Part of a small language model's weights: 14 layers.
MLP neurons of a small language model. Each row is named by its layer, matrix (up: input weights) and neuron, and shows model dimensions 0-127. Each number is 128 + 32 x the weight over its row's rms, rounded and kept within 0 to 255. Numbers have three digits each.
After each neuron's rows, "fires in" lists the words (lower case) most often at its 100 highest values on Wikipedia text that the model never trained on.

L11.up362:124085139155088110151130092122173174159106144168127155118159188083069145058080122099132158143183127145101137138143141110099078106145138114199131142111073116145157145154122111146050120091117164173148133111083079151131094147174103203116111078123103193112091111124122096118093157148103150191087112136146106108098133147148113140097136130084170078162135103181136133107126125122084148152077
fires in: "a", "reached", "awarded"

L3.up904:184166109106076149093127140176136143198122118097101172103098105124149089128085108133078146148129127162127056100153120102132169111088140157093111116092093055107159158138134140135123078137106133116125102196171125175151139117089060060131138179155154116136169137169171094133189173130096156068170139125105112101160117149155083098058164134140146152106086115178152112147124124188200099184136
fires in: "it", "which", "located", "italy", "a", "is"

L11.up309:082136100129101140090149130066156157079132146153185106144145115113161125138182135139094138094096162146146115106075122139116125085134134098085089173057134115101140121127098088154116152084125183183182104086127085100152161124101101122099116186152094149135146146119102129131080095180143100149101240126110187108131116138161184176151122146173160161173092111132141093094056110159129107152171
fires in: "in", "involved"

L3.up795:150117096069131137121138134129128166168128174116110131177147124142132114114072175125116126110178097149136102079133101041046073143140165100185131153127108121134155143088126112111162132092141113139126159100055095129110147110119128063169119071144133103093096150151157160156090228182139135178129169154124121146118146136157167116096115118072088121179205158137185108148137152087151152112141
fires in: "general", "against", "election", "again", "more"

L3.up722:098160102146094112079197113106167099121164084111089100151119104160198095156123156101087068190119130137140140121118099055062117149143141150117133132148155085129112167172063159145079143102110117084116139150125123107188147148179088106142150138148158135186162116126131161165122189133107150106170148163070184189149128140224126162097134252113161133132124109171123117125170142112101134107104
fires in: "in", "american", "two", "world"

L6.up388:170149155106138136151160150173080102143141107109056071115137059126148123110150123102115093080189146096127122172119162094117101152121125048113145125122152110111114081160182136171130163119134078140082084081145167175163122145214109069094115153148072169073182074158159117101142182122178128150207162115181169099124133063145137164139202108125137085128172077123090130111173114121123113109098
fires in: "both", "best", "between", "there", "had", "other"

L4.up336:176167109135119114174154085150135159119136138110134167150122208090151132164153115172157114145119120159135130135087131137120123083129157152128155184091126094158179131178083118156141066127081103119096114127139141150151129135066187169113130090137189125112144158128122098165116206191068126100167146110115158110199128089072165086093137168150158156122110076105144121082113096110127113111034
fires in: "album", "albums", "along", "al", "no", "alongside"

L11.up181:100073101146129129122190133102118131204079124146135140109160136089092155121095107068106166146138143148115184134108119063094153201134177130139124197120092168097126093144088158138045155115184133094140069142120144118107081146152107124137169077136139117106094114119125115089151147082194129170145079127173083087112151154106140134151112096126140075091123143069101159174115173158162146106117
fires in: "be", "to", "another", "who", "not", "can"

L11.up113:145132149148131082155127171093147084158070122154072142178183104092126126095088144081140107094097119140148153088136137142098118186178175111120131109166120127082118152148101143137145174139132120106125160170156118143122042115140091120148121123102213124139098145126116102186162107123153168168136131153173113157151098097142085152116115129067105063207097125095093130113179129131197097154113
fires in: "after", "with", "s", "on", "14"

L3.up786:143192109135112118136120116129082132118150133138085158154138177113146102171193163085127086161119086084133152183126146085185124120056115124131136113144087159118121174163121135149123123090122116116093120137080140146148076163137175126138157112115115137188140136153130109142153146190129216144068110076073114094140093073104150153096113142132168099122140128157158164150192115164135164205138
fires in: "american", "a", "national", "an", "indian", "english"

L6.up474:160123111105106118133118147131137138102077117095087177052116070092167099097131184091181107110097163100081153107067153101106118161150148077118114191145118125142161149094145117124137166124177086086148121105163138101189165126117115190136130120154141144146099091100002158148111183111077141133170210126101091161097089093118100100144119147148135067121194130129137163139083126160092110178130
fires in: "s", "were"

L4.up737:124124109131132098124141144129150133116110085145077123119187136063106068081076136136072113197092142089149109122109107130120123182124089097135101082083082090143152112156124119123156120125140138094097216122152080138115092148105101086162101078134156155131114132137122166142147183101140164147154107188174125198122108151170107098148083130152087126132134163154114098175127146179135108089199
fires in: "a", "affirmed"

L11.up825:091049131069122099128160110097197137138099077180113104088108134097090175115051128104068129116105187153109141097131142103108130173146080129195115136058158147150149181123149177131158115135138160112121133111127105160163071163159087079163111121152185131168097145161068126101113110160127156090158112172141121169184135124176122143123141163142133132155145128086160147139216138117108135096091
fires in: "until", "not", "can", "to"

L4.up870:159114142118092048142139132125099172098115159157127130060132152108147153128124126107156105119203092137115069144135158118132167134121160127133130133104132103070122128106108195125094110124095164089088140118173170120098138164076174133188135133065159194134128133104154150074180096130112107076136119150119117114112157136100134078152106109162120122144164139166092045103121211117163156159129
fires in: "album", "along", "al", "museum", "although"

L6.up958:163129150105146108125161097135124114137184095166090122079108093131087081131168130128142158148180164166070052133140158129134159162186120105073072099121083154131172103178116163141164157094130196117105113166069086101118159145109095147164174134129100184162107081090165097212136155117114153164040132075102162105131133104155134144144102130130107126159104182093137104137132105154132208148125
fires in: "or", "original", "and", "organization", "households"

L7.up46:120132141110093127097135081118211099122159097129162091114121166071164100109138089145152097190139127122129149143164172119139166105128120121143139109136134084054083148142093170129099146077107129142163146174142180144149115158131152125133122143131175127178116129101100143140087153135134137189112132141164104169157104078105082136164204104119106176143107172163195181066140091094112132112065
fires in: "of", "wide", "netherlands", "weather", "mother"

L3.up8:083075161139134126198144178082122118156155130103122120113158190125134161164099155147127168121093097152148116159115173114133126129150072119157152110125079077099112110132150086167127108114144151116195122111148144136113089153150077146116085096079099187117116124134153194124092126097154114105098115192200111157108128121170076178109133129136094087141118139118125106158091167117086131133146
fires in: "be", "became", "began", "being", "become", "before"